Part of a small language model's weights: 1400M tokens.
MLP neurons of a small language model. Each row is named by its layer, matrix (down: output weights) and neuron, and shows model dimensions 496-687. Each number is 500 + 40 x the weight over its row's rms, rounded and kept within 0 to 999. Numbers have three digits each.
After each neuron's rows, "fires before" lists the tokens most often just after its 100 highest values on Wikipedia text that the model never trained on.

L6.down1935:514542503513550499525481459484596453592472486451488485468526527467477423587497473457478491451475532492546465527521485481455515459436531557505591522532499515546494525465429526546459544529472481510530482495523568443518491484574564471448529514456512497480512446526456519492484494541469501412459463542419417535384477520556551493502503546459472515443520543543434463441521516461512517418524509490545443423552507497441527527546607467505457528531558475556575462547445498483573493502491516575609474462507469496523528488435473436526486531476571506431539524508481527469441493485514511502
fires before: "6", "7", "6 ", "8", "9", "7 "

L6.down1488:513514488492508464541509562469508572512527517538507498541527486473518444489530499511557485535548489574517464478524557481513487432474475534543509506431496443530504533491490486475526521463559535504546453482560452559530441417489453487527578477432478507461537477517437477515469520561529508481563459481458488505515453432495452520501530433488558484509508501488459572504489524469498477528517512480523493463443456500513523488520490422510532504467433539526553465486516548508472490418490510545425493489467479525507487520465449458581429503455489469463532489573486441517499430443455520536
fires before: "in ", "of ", "and ", "("

L6.down690:444463471516474489441529458470538519439464527472464422536472505424482469583546498551505437556492476524439495549492529536570559478529491471515467422528502536460462487513498502481467569507539438518478499549503472540555492445501525473576497523422530499508516482453556447442486471526519526515448474475539442481515479533437416444528512440491498528578459507475458526496521530573501565503545422537456555506520406492520506463490523528461415534497529560459515523488518492457439544508507517486544428484499513521486488499455516424519551523506499516551473478512463508480550441517465545453
fires before: ", ", ". ", "."

L6.down1640:467415523468506570586455514485443498509473476418497516485509477447435511503510433406465521562440494514552470509494488559441520492518532476479482515499558478539555435444521479560554537482520510528538520478505484496395524517520496558512528508493482548524474486447535517440529472564496520572459457471511547521550527450538545452438600531490450508480425470493523505483470548506551529537463510539527446482434539438511540515479554490451470490477502502501498481570517488504524557460516519476467451472495495503486505512413522524501440481446506554498499530427520478471480533447518542466
fires before: ", ", "), ", ". ", "\n", ") "

L6.down2285:529528504554458569517458500494477438448523524559467445526441515515544484518545462609482428514463544547573524516453525463532464460506532515498583559490546551471530475569468611466407453413480471500463479451477529583563518590476426590519567481460449482413497477506544547462489576504500578488558477525462500406437563558506471446515447508475490485386452472557498527526497543488440511502570526458522515504476519472445504507457479482502485458452502486525565515531522534540488513504440501516517523499461469502507455480570589540484479500476459485459506505503470537457468538559474588494
fires before: "of ", "for ", "from "

L6.down148:478381433525456490458459514498523539524478425543439593561485550544483485529516516418461459518590567519500560458543589467489499562484528441555444443522474472462496497509434524476564427487477509572508527473504574381542474403471477501487527460478397474523480579432523532527540487546497450486462519505551430493466513457521500432524377429539479498601480474502541561486467522575535557460479493451514486517515448435430513562534483514537497499494494531479465458529523486557551530464496514588500475525512517523481458474506505536451516511513530516468494523471462450553492481535466568502
fires before: "-", ", ", "time "

L6.down2309:520495497453399554493524511464431517493475490551503485479464576488527586486582397496457518563519542455538479503475543496502532467504490476500488517590468529465515449532550510536477485528555551509507450511564503490518504564494478591513463514525567508483504433567511537491544553526522500498472498581488497448493487491492532575498461537534465504455504482429524518503503512563462439457487553463461447468535518545559472603515577498551587444437464512499519469462503530483545507475497474521506494538493527516522478476491484499523454472528481535422470496536455486545502504510518547490
fires before: ", ", ": ", "'", "and "

L6.down417:483554469456502482501517545438482542571506493533591465466538584463516463449477437455494489490559530480530422509541463466523390473516394595551507484554486445480508506499498505513442578534495499439507585517543513560503591525517482568476521459476494475560547483466511518509448481427544489482554477561587514497546491542501443463405519561544508525447486541495507487578458557448498519479484466519503544482512480466542530442543505472557526484534527469496460469508546477477480539439454536572539438469478500514564566522511461477503490515515501513532431555464394444543509469492484542514
fires before: "to ", "–", "century ", "and ", "century", "until "

L6.down689:504455530462497472516466519611493493528546484516438529521502529523496480503509513506534569527476481520516519465501497512440513520481483532528515542553562507567515452441506504460445450507425472473470527503501492548527521458465387522487581455460535405461544501591444487429535463397468513473539522536505513622455489528541465481430597571462465484446556501537502522479496536518503565501494551504451497537440572455538570458543563501430460516524485532472525522462542509473424517555425550510537563475550487480456553521536488556455456492480465445524504485536542437479458595491516552548
fires before: "| ", "|---|---|---|---|---|---|", "|---|---|---|---|", "the ", "\n", "|"

L6.down2770:490466490449397535479509490473494523468496465519468488535524499536497577551464459487495470569437534489510489422427451505399532444510563519489455509510526534557528530497504494483441460483470543382472461506570456485507485441579490466454484473587543518445501474472466484511453474473524538525483517474530460509516509523523559479556488481535503488482497493483455435452540477509514518517585498484522478559497543568508445557407495482502469389482561546483511501496473548537565528562437515509498439418501520529452439495536525460448582507493569572480534537532492523448494492503511504591
fires before: ", "

L6.down2480:565549487462551503502487537505473556498549465527493456569525519465483515522492484479559548527585471557534501514552454507468522474566470480509565456467459518463511427490502504479469501457507528475552430521437490521517518484542541483522460533464446506489538515466540558431447539538448502417512494536459542502445478545516474585486467525542550468438552464519570487493399470444558552427499444428562487513478468505444513499513450558481479493517525510504625465520558463493511551528544540516522509466472547501492512479458490468455541518470504511491520539512500486500463493434503558483
fires before: "of ", "to ", "in ", "for ", "and "

L6.down2532:531485507481489444553527538483547534492462499446495473481534531487502518547434565451541545540511427420531462504517495433425464543545520469488521535484486559478550533447479484459433508456582528465524501499508565477493490475500478494506555473523543556484522523455502440497455493477441539528468506524460488490418483498513574519538563456522449467530480492529493485450518533553428527484456554530512470489447489481458469574584599435507517508551487492511425537529518485515443519508542530439494488518447500431461494469556535499474484457548438439529509450512509558477459458526450549474
fires before: "s ", ", ", "."

L6.down1590:460488433513447478478511512558548575456489535515451464515487465407521560448424588489524488528507485559449536516459495525455500474498465481502491472559480517509480506549462446476582444495524499543436430459497438483517502504467475504521459554488480488468509474519486522530417551478497535482510463509517478463435469385491423500520480380451496476555506499483433507404535442486455481550488455504430515579431478517475448492534472457518543513397516537457483474478487566513530519495574481521445511413461514597508570502447483427536516525490503496542516526547517552478522479548471550561
fires before: ", ", "\n", ". ", ".", ")"

L6.down403:464498502456529511506481579440556545464453509492494472537532479492507512524533487534428476488521400490521465513554478458556482359470494563513474562549488508497510545494508485463421506534475538505451420479487470482481462516547550548530470447448537489489551498385533501488503514497451421499495503434613456472455589437487464437517441516502494513530554475525537490558489443585511466461470540614485473484517530559453528501496480535463433505459438515450441490554496499492538484507465516522505548498531520523506530465520489491457512506491538521503511492559499561511513475488448563523
fires before: "| ", "−", "m ", "–", "– ", "& "

L6.down416:525521478545531528462527451500556531529547515581484510479532501534434506502479603448573497487554473576550503538439426493424516550430543479504448509458485491476499475490499520499484486541513459583460465483384478531481530520469490542434549446531544545478475475529449534508538459473541491530492570553488518519480422547417503527486464543531438466517531452547496531468458479480469435461491454509535507536439470552537528523527450608451490534502474472481521511455570530526552462526521482493518604527574505469520474483546452514512453481487469488489557488533512551507484513431496577519
fires before: "in ", "on ", "by ", "to "

L6.down2802:522563443500522468509483493449484529386568574449426502462595544484471512448495545480478504498484535553536528428485447553443503503536507511487481518444561503521503467506480484554514519502515485477469583542484501509433536481468493508417519524444461536519482506455441498597555480466452502492495476547408512466531469442435475482477529525485510499521453567436457449488450400536523541488492557491456499535444554541429470477505515472480496444514511437494440552457498535485487484475458550552485529470538493502392516496487488486507456438560444519485497482440473524489538509502470536491
fires before: "as ", "to ", "that "

L6.down1206:421485430447470561498452590491520489481470490442449480444510449475489512476492499501446518483472482435504512488604521554603499537522525587440514487496519461543519521508515448475500505467504512495506515538407496610436440525435560495475537556480434503501455529495529465510511525553523479525501500501464539518457501501531450507510585475541526437501588504494529432468568446489507417555492589490416494544491529524485476442542408479453532484533485516526470526515553516526463476433549533494493483537490595504501542424542508508535527541472500489546492571533573467521570531443490491513
fires before: ", ", "\n", ". ", ".", ": ", "=="

L6.down1308:488559487534490527522510468441399419436451428510502520449545499500482444470588560471505505494498470474558480487584432467428513456509538497512449500515532462588491493486468511536559532537463548562455487436550502507460525505541549500473472488480502510454455472433489479585513486592440570510472529464448513523521505413433475456466470555522498541531471559514490475442514490455476467453472505472512484494474527444460544507465528477492514427522467512532488471481449429468513549500475515474504507524501549531434540518540511520605545575531451472523495500494506504485529480489476516420
fires before: "| ", ". ", "."

L6.down1669:542450468472430450556482469471471440555446494527523503528458508476560509469464497529447464429472477420511536439526512480460455494440482486492491397518526457500576547445510469487551516424549466535547537531515455609508542509455508444472541428452544532555490510500529555479424465496507540541475509618515483491533479530477511463512524517547484510499453411419531526517463463519531435453469528544562527442462525588536471522499511521519482440510555480510539443582546457492507519494436498437435459533560512542496518482489479524502503533472488490528547515471528459543562507550439455502
fires before: ". ", ", ", "-", ".", "'"

L6.down1142:467460454563525491490484534501521505477505538508468529494481516481495542439460408436523535518452537467431501514514505457428528514524552494571514517529511519404488474528497563526560469465562548465502509429575494479555571513452520440489472495467498471508495471502451564463495512431514458528496454489488513495566482467510466480527528570500519563396441550487550489522465535501481472502510503405455475497514492462550429565464513537482521563436506485469514434468511491531493521574467472533418514517472480511488483532527528515550542498497466426527550578465488554515577523518538576530
fires before: ": ", "==", "===", "\n", ", "

L6.down1901:508546513525510546537453565474526615498454495476484460488477516449503446519507487473526500542429466520494504515506476558487473476455519500554446527474521542465515518442500534421504470473557450490516456505548529476513507536479483485548480450486502500547541484531506453566565490480469500464480503528496577497489530549533463419510512568465511515461562511529488509539498453440553524459477452507552410583509509471543519522465551459478512498521527476445516467554520473501405527409469515496454484459462495452504499459455505541531524470500483477524499473503485559508541430462482508471
fires before: "\n", "to ", "201", "\n\n"

L6.down409:530398576510521484488432521536505450492523488557481528519508511552487542501513490506501470526524454518493555502455542512488503515435493457571479509492546517498553521514510467458486505461515507515478509528504528529512528481603489448482574509465484511467504476481465574446517441503487486437489473421527534446454486480515455496384484508515492500492438477515555491485475481610500565492486484468514537469442504601526576476478566535496513546502427485470567457576450499448498517522509528454528447514464496488445544535523575488530506454547491486505455474499518506493497520501508551511
fires before: ", ", "000", ".", ". ", "000 ", "\n\n"

L6.down894:479444450530530456513490547418438593518550562527467460501559552465451485438489495537531490460518531537535587468519500526480508453512442442477450510493462472491572523585574504511460494494524472520507500523538426494516453490609490481454517527471517517431482435445498562526561482473533450431482489481498494485480442560495457487525469499479471486521519492495488531481481486477525553492540536412476513552480486523485412470475564498526456448494505546486509508493462488432529588515507467463537446504531417478493457518448451462515495471535488487481504490545479494535505441466413545477
fires before: "of ", "in ", "that ", "for ", "by "

L6.down621:536446507497510516499465443567535505519519485489505521524514432491500483511543454560493521451501544533403529446498426487555455511504478481481497447482511449582512517470522483555525452502460465504515552485480557473527475519562474473493531532488453479476500466528506441600476454511485496481461477490476516534483583508440478477516528477537514429508495505476505493517523506553516507380523462438534519527481525423529500475503527517517529550488574460479504412548533512501550569544442519516454480493580437468525435532399531481522533503484444525524517528499501466480443556476569553574
fires before: "–", "2", "7", "0", "6", "Score "

L6.down1026:462595552491493525500501479426501499511436502477459470532532483475482512546518459498442519468559470453604545470515565468448495511472459474458459516471498481470458484516411461522538560516573501516482534508544473495520533528537457461538503500488496454441513504516415557561554550513448431548553537476527558462598560574532529529469432355499466483496482537544480524487425537482457519490498477467484466461484505460482487522525470526476530462477527598502546526443518562589468516526575496516486584493525487446543563461501525496471560511497488492534527491467490482506535531538548445478
fires before: "3 ", "3", "2", "2 ", "4"

L6.down1908:467501476532485552450462500495539404416533519478530482501437515445534513508474572557471488544528497469501511556479475536517475445449446544499480527486468465474506538456433528433526528547534488524496485418556468457536524537517497546533437504480505559516458555584464504540536547447494474518447493447501523493530481559538480556519462464514424502514532588480485529446507449510567513528505547466501504488500579580495507515525478503517456487449490455513447472578451452541442569483509466534475528542484490504531574484551493516444549507425487602492545496554515468464524486427502429496
fires before: "199", "200", "01"

L6.down1681:471533472559452520525478513515485476462518494482515499533409564421464490543505442492500468521490432542519529515494479489498497539480555520508555499553526581493461468465524489518455531515437475477490487496476405519522424538461516521548467525435492485571500423489439446546511469484465489493479535497492439510532566509460436524487501465488429506530528510522509505509465524446482427467449540537496500445463506505524587451436500501523427506499438538457547487526449486586484526449430535481449551531548530471530582459484549500469538486484525419529516489511505426490437520539546521561
fires before: "in ", "to ", "(", "of ", "for ", "and "

L6.down1115:561530534488534435493451491572483400516409474502522515513470494527502453535595455448517401495494485490486495480507564496511537519468480500509524419483487568530535562505515499440506517483453497471504460503499471488437488410499450433423484510473504519502542524467551400494535495490547491509524502567539472540507469447461582455428508481511441549473520471500451512475461543549466489524507456495490505558492481467449564435545566522473477470509538570536536547437496564438480541518520560488459527470557510493497576471505513526484524497525480464517565418481453444535550495518532479459
fires before: ", ", ". ", ".", "-", "\n"

L6.down3067:471509505474525521518436461468489553421492524555512495442520430534548463522530517488479437504519507500491532489559553463548532470507472480508369517538520515520498544507359480472520568587478529412476519509553545464437426509512476504419441552582461517570508471496492515507502452436529468547455483548516506550459528508489444470537470559493528474534604513520510501473514496540627520520486591536541491439510455415525461522498547526517460459472540479464528454497482500490528520484508467528472561486463468397513450475479470501459483519508517468522607534378546499579417488456495494458
fires before: ", ", ". ", ".", "-", ") "

L6.down1017:508525410473536419531525488583493555532553402546481491483482558542529530456453491540475543477472451498487487522565424559491547574457491533509545535452447534549484504501478475425546485554469549490511528475490459456524523509479457570531511442508505497563534484416520541583436446515521478554485509495515458472541486482511510514493462511540498561391495558515568517482573456527463445508475547457596551499625516458411488523392512526531514486468505504448490486489465543426531522532446486464539497492501504463507459542480567491571561518539488515516459563480499486556539536470473524491
fires before: "in ", "by ", "on ", "and ", "for "

L6.down1594:492533486543463551491537606597460509414476485505487541470490562558531480502495500428563440515485495434497494507465494514537518577514525518521456495483511411504555550522491456543506504392506538490509478564441501438488478484589573566486469435440516538464509488483502482519581527439459528523488551542550434448475548495453435484526488534547532467484525448525519539506436446478542493446522471483525462429465504513471535499556447521468532444448515516473483520443496499533566510500556510527543445421481572497504544516533598407508472464509432456514489527475494478518444455575521494462
fires before: ".", ",", ":", "| "

L6.down414:512530457481466468523524535556482528585487417525555498441471472476460428544464445462414539660532479510520520503521455484507491504558442513528419436438529461502508495546557480493576591555483490414579452494481543428503501531484487496521546526458496501534436515507480502562528551513459485499540545549506501481467442497455524537514520472453431459523508467506578536565478514508500486542503537491528564558455521431514506503497513489494580515468464524435489453503462464512515579462480508487513528533497527491445512466456460539479459460489449473527489555460465517442568492466454441525
fires before: "the ", ". ", "in ", "| ", "his ", "by "

L6.down1532:540479489524509485527486492451474564496492552531468509501514493470528565469432497476466490522477537525562507430449503558425517505503518481452485519499518400490504495523537458571524408541542530507476481473553513464531534503481525506490481437566431462486537504543473535487407469466493435487444523497424509516493469573490503501531504443566500508521554526496496461488578461502504487491495520525566523487553512440525441544573536479513526473484551437506499486512464452464514485574477616552478433513534611510460515489477470462572503534437517467557486572511470448514570513502468503581
fires before: "as ", "in ", "to ", "on ", "for ", "by "

L6.down1661:534523514525478434480503503514500506536480457532488509404504488535492534480455486422476482543483513481524469519515528482495514520516497515481462545481492538508544530530506505529472543493545550462495494434501497484536536502530482564583528523468526498560535534495455503475493463499499512535533473540525493596455460457479565552462486485508508496516441552530527479465465488529467518517475479506476518448472518499514495504477526482454524522542547482446519459557430443498505489476504438500460498486499564573507458505513488531466505579496557479526508517482576441536430490497509577557
fires before: "| ", "s "

L6.down2827:573475512489507434535567509493510457511452521547591500560515521473477505500484524472493475563495479491513551471530531492499538511533473530571537570504559485508541480605460552496445541570543540528488471530484536475564533443508546460474565482449539452541495469485463520517491480568513520534474421506497510485529460527491534560533533495493522537645421518430503539455497469442606466471492526489454491599505511537477550545587469536502522461505518468540390423478488406487484452491478482497535509535503485522468521547529473529452503495452525529459453534482502482394579502493541499485
fires before: "===", "- ", "The "

L6.down1034:507494464539497519480442489613530429452494486482502506530504487549499481545451495511475527430408560528491517520483582550389489514454429476494478497450411487486453523504547558479490521544473496492541470487491557514497482505531561442522479540496489524447561452522502527442529517473483491503484482523500435530464464432485489477466458419508436464472449525504567501567479511411517519507500477498529506538502492442423492503476510499497529407540462519555497481601524498516500424464467543515443491542523574441505487464532503514542519421472514535477555556480429477476466575500508558438
fires before: "| ", "|", "place "

L6.down1785:473523511457502468503468500525468378480493533522502415459502453520520523502478405493523478519617524581571545451524507519549468491470503490566522459490467504502468513466479513454569533484514490468456536491516501556544538498553518450497557409572491548581494538475525551470540540459458534520513522452463514562496511455457532497487482429495515507579453524559501447496564518479498513520491461473441496513394443499496524528506460520497538479480474608496488477472508509497472450508531540466475515456506481506472458509502496470569521540510496435513506525486512508426503506492491419628
fires before: "\n", "1", "1 ", "3", "2 "

L6.down1757:489427450494511588510527482488530433468514521484454432527518473458528535447502496489527583540636584442481506513518519454457457524478544443480479507516545516466486497437505514519567516523510458485556525541450493484553463495487458534439485483504480527422518475544525512541510472538504415487459458495526527499407481469524456459453492506525477493479452507563557497481545515503533471556461576489476482473459528502420478463576501498468456481604457465561552478545512510538500530465519507489487738474515514476469486488458550536479523535433517562492516516472447441521526490480506508504
fires before: "USA ", "JPN ", "AUS ", "MEX ", "ESP ", "| "

L6.down2202:491497474498496538497461554500547472586463556549428512522422499508443510463557425466481544501488498465551511469504447535503436459507498439481512471436519526503506488492469481464473434510456450521409544440550454493486446512417488620531481540474484530520489465474541500569585517479500473503515476491512466509449536499468502522488570518459502479531439450521562434511538550576473472446547502483486518543510490511500479522501537492538524538504593486479554486486473492548517595469533498501394555488490528511554494540547527443513443461518416495509568484505527508518499515428521463437
fires before: "of ", "the "

L6.down3038:500546492449522516524536506490524556551530499554520526498525520537526465509487479531506426521478513471502502497460481492472491540475486469527470572556506517501580536494508512518416496525500499555477493576475512508493538422483470474468483423439470544469535493541479550488462516548520504484463539495499448460545450442536522606549485577533494421473544542573532526474520507535516509502550601540539464517467448498505540495555519531469491396529464475508507490532531441425453507540488474488516544511464480460505495521483511515622602491508480536464508513510419475528582498511480433497
fires before: "in ", "on ", "to ", "by ", "for "

L6.down2369:536506538417504508436443484559405521516596563521474572490504413458465451501506536544544527462546537485481479482510527497549457464484421508475493499479485508529544478492501443481535544480474447501504460558508513485518482456523447446595555556484436521425491469469515487571448520426525455499566548413471573556511510559531451464432441555450519518520501466534516529478560534491541497486455505530505497580475497478457513501553557479590520398551458469512592478484517462515563555478531510454493509476516512442472454470450489485451567506449503509543555578506503453474535500429501508569
fires before: "the ", "a "

L6.down1504:470488494500520466480463447328519523500501511529543485427461512499512466475476452487450521423473539520502492531471504505493476509422507504548553511516527518508509492545526539439534511517556479506517387464495479519489495539470465500422565553509481526583527556504501489458507530439510494503566499562621510532468510480479542519553514490446494500545510539560486451519514460519493460502484465600533514449429495444491602495540451500485486549390542541526504486568497494501495569429515498501543481547545524462515529490524466488458456533518481515471478478521528506576509493489504532450
fires before: "–"

L6.down681:522465516489488456507518510425441499516511551454536504464571495482448519504489460584509486497556473505504556556510543533567504457512517508497475509526481460434548527584527486546565531510451488540469540481433525492565531501492549486516555504494545425494470540477507551494547467465505470486414552421522422454504515461504478495528475556460512440524476548471450480428452467474488605504499508553516492426527570496442493473435510504464493513541538482494436488437556500503572472475483487563480632440529527451439500563478530453510394510541437533513575491491537490474509529489496481520
fires before: "| ", "("

L6.down2003:508509482462597487521489487472496493479504561439499534481490469462517586546445438532539465531464400503465552446500439465504608475589482512579465478502534480497484470490517481547508469460489506483488461548464610522567496561510522513512521476452508475482556577464540513492520451492528469529463459445525509449509503420472554496508531527533512524506482459512483527452441485431502490461484554435550521535436533500551510493464570499438454516508551545484525529475506433535542451517476477527526512519512575478512380456385504491527546466517489435543478490556522584477513453510502496474
fires before: "0 ", "1 ", "3 ", "4 ", "6 "

L6.down1232:513466450520421510534508501496574540497487535560464526522464494464472502457449455484446439510475506520499461420493534502498518518441533513499497519418465563454498517464528545508535591532550449486554444516520534448467536532517480477455543518464512592585520505479470483491532465466589538536575520496520513539490472496506564482457474533504578503479479433553460531460513434388473448452509466521519529499494470505475507507470442508485481515506492428523489491553498517445483459530517503542491470419463551494483474499455520466512572512516525447478453501548488509505473525505504429543
fires before: "1 ", "1", "0 ", "0", "2 "

L6.down1930:441519522528454477515512424516442510481492476466513490516510543523481480493467500498506475511515544541471522473521466518467477515541466475482538575497444496453475498465529502571487513549502488403461412516478537528510434402485513520478519464472441525548531456521463492498497401535495508539440491513466527504541493494537464584503442510457498399496517433548529562485536594471515476478530598528435511539446467529490505501465515473501461539530497468448497491482510498538527449571451563509506486471570537561507444537530507472518532503566520518484572509526532529513477558550496498495
fires before: ". ", ", ", ".", "-"

L6.down2973:460568493470531503452467452438471516534479471529528440508462520607527472474533455419475429532506523453550544506497448500514467519413461463517528577502505527472494524438511478510551491544519508349488436455522568430496480442480525550461454477466555548547538556510447557503486475524565490468505514514516491478499509427495552476498473504472492537498509570411535513529558513471479444545577636512512534527523571482518523554479498549522538514539533496438489507491465540437507549509463498490579503460494513483549580509494490561458492470604468467536472385531495523481436474543557501500
fires before: ", ", ". ", "'", "."

L6.down756:511589496498521506464532471496451367522540541548499464463437522464484452527476551436516547472500491508594448472529504534529482474513468507435535442476451459481538524570528469512538446484529452562526559475528452482481495524462465586559436509488471451461539495573492546512576457520534464400551561442509492555431558535464472481514485517497431499510535486505497501493426514477504518560593475520524542532499558458481465518520427498518573533536513511483479567549520533497456535525555483412481491451527491552482472416469527476530431502504469519520455497416509516437507490518499513499
fires before: "\n", "are ", "include ", "have "

L6.down298:537483544468445559514508542517442435491530518591440549463448486430503450509534486519542497413499492498491494521548531537534485528599455465468476493524570488524463536503563481529480553495579514436481400568533481526532434521447531544514514432577470423514488475529567494512525545557535467495536477494481536508433588505446572518535508520464529522564490502491524437594481482459460442526450569510513490489509432522490522566507533521546559471586566512429456480520442520524469544515532521492473559484562494493542427521514503534522454447502459468523444478465500577510540452413494464547
fires before: "0", "3", "1", "2", "4", "3 "

L6.down2403:492511547544502535485499511551441405509505478536470457553534538602487464516521494453536503508576559564530474480544491553445495478464527476496517503508488534559488475553467464540505444563510540554503426512524447535458474547516518454527440475507509465524505428506468452529530512468535518479514510514481497514510529495488504543526493495523482571566449474493466505436433518456494478540468505396452529506421519521459546510554526514507510458486472506497485532483450485526484513564466492492496526526445453479470437540541535518601481537516480501506418475458442514457463455464496498514
fires before: "| ", "- ", "|", "Boxscore ", "Q "

L6.down1318:433548524494462451549516475477546503454494554417410522508513458482470498435493500472510465518562440494553472527500465519498475459436532549480465477463524503460504523523453494473587510453481536504472497456557543487519521474502463528484473587500510564475469492555556462510531458457461525497484476495535551578491523484454515545543496505543450431561487496465526533514494518532509487539547459508479475480510513459495493556526474508424548491455475471446442479503522506451568528436479518477495533459434488522515496547544522512473461514495580510482460508485515479452481467556578453465
fires before: ", ", ": ", ". ", "\n", ".", ") "

L6.down1736:450474499474541524528535447555482549469533507504465462378519536506476516423492461476547484508525519584546453423579495543450480448475466479465526522517444410542460510489451507486551552567564574504440385487477546513499509520476501460518521523487479492494459476451496516503500491536489483450431579586505491451517515463534639447472492535459603491526448512480458550463449471486520477470507533545442427516525449466452472549498519573494525413457521464421528588528480495512575584574475500502497426542508427449512502538455551488463490473494537478554518517449453428483469553602469518588
fires before: ".", ":", ",", "th ", "-"

L6.down852:466567537530462505572561502447570563496494546421438475486484524472483445565480460528469599494559519534503498535535439466492525557479522500566455451460496529538544459566520484507543447522451502449447546512489505509468490596482557544486483481535531565412519464535555572485558458485518522498416514540445512555469488463512483485510439518489530513469441480522533498494432531484451453567434467480550545487492487470442514570582422534502504462489478487471517495456515537488470580468452494478476448473481521465542507482463453549504483477465460483527432495486478502511478473465415528510
fires before: "\n", "\n\n"

L6.down2052:503472467564472538481454509523383471528524435624539442582477484594556504453498473548456485510556526522455522535471508429504581463448444535471543521523511425506509481515585516495479498430507481539496553429542513549525570461456458450422460573541484521485427573473477536477441520504564512456467484470532506516553520498480475524411595516530485519430470500450523460496519523444483518463490559495536506499463424504502458556439478498439520475410511531488530462459514524492534503558446514437522495490521449530442452489535549554523615477508483508500488504566459497472560531496482540582
fires before: ", "

L6.down150:528524511534491510448500404549508585460552482438505476506487491447492503502492525603607447434552479538486477515477486599507516470508478466524521473480469446500499504432534550490428543542560553532460429566497489516490523474537517431513515497436454541524510507484519565505543430464513481447517549474563534537484524575463511506487473496441504499485509468452502468445459586463497445505565493506558544502490525528556465466594530500592545532472469513494488436516551516454454547482487537516500449544515434504455459495495486520509536497468487438505528465495480450486519496456532605485
fires before: "of ", "to "

L6.down1424:474530485502479530492554586580556482505473471493483445520538482382550512573460493442516514493515560552425527453522534523553549510506514476474497543474444498537454535525501515523525458537510469496561473495475465420565536426561431478461514525496453478482480485457514526566487561468591496458516490532570467440553484541464528533501429544540486484432467483482492542532450466520504510483469503526454494509542491430506494416474510381551516447469470486522481513487556551488487479484513493442502493511522480440550525481506503459491479505494548519461566477471491558532418489524537504575
fires before: "the ", ". ", ") ", "-", "–", ": "

L6.down1415:504431454410525491509466593514510493503501550524487575480564536475514466534529510464493526547535558498533519459522407439409496501508544386503498499426497408481524500458547472528509504562449456460502447534526486505388546537498552495447507521468522515541502522524467531550541473515479528506497572526511475503503463513513497515566498527513582502494481543473399545442513488479556472472526510540506465450563578542480471504496497584460477516428483552494468483462541594459474556550435473536492465560394511496419576563415463511490455514485495508423437504484526553562531514456394536516
fires before: "as ", "for ", "to ", "is "

L6.down1497:506507575494503544499482554513435494482512423536538591474553527476514539501478439468498475529515466553541473533577516495497506540466509535513526503491463429572573547491550483527578514487529404459575521462544503534538492552518506513494484490539516471498476477520446419507479444534541505558523469502468474539554458490497509493490556478507464603457516577466528479456533471403621461501512454539491518508515537520500466487479501485387462429466516425485479506533611478388476523524559457472465409544542498490514506513547443539469499449460483498457572567511564471497547535487543494497
fires before: "–", "-", ".", ",", ". "

L6.down410:429517555473461480507486570480476524488527519496438585517528473457527501468432450501490585458513491488464458435432521467514380489500433473456505404502590455478496551555493467481501494483510456588400472534494447635475522562485432559447449568499465533510497451486439462522475525405434493502538519490542519456460445454501555514473476501532486410509496498588455515538476482469422486489509563452560536401560465516496481546439506496471494437445488488474502549475447518585461537408509526496475509498481542426460516599505486527544481472478455458504508434423536517542473512455523460520
fires before: "3", "3 ", "73 ", "2 ", "im"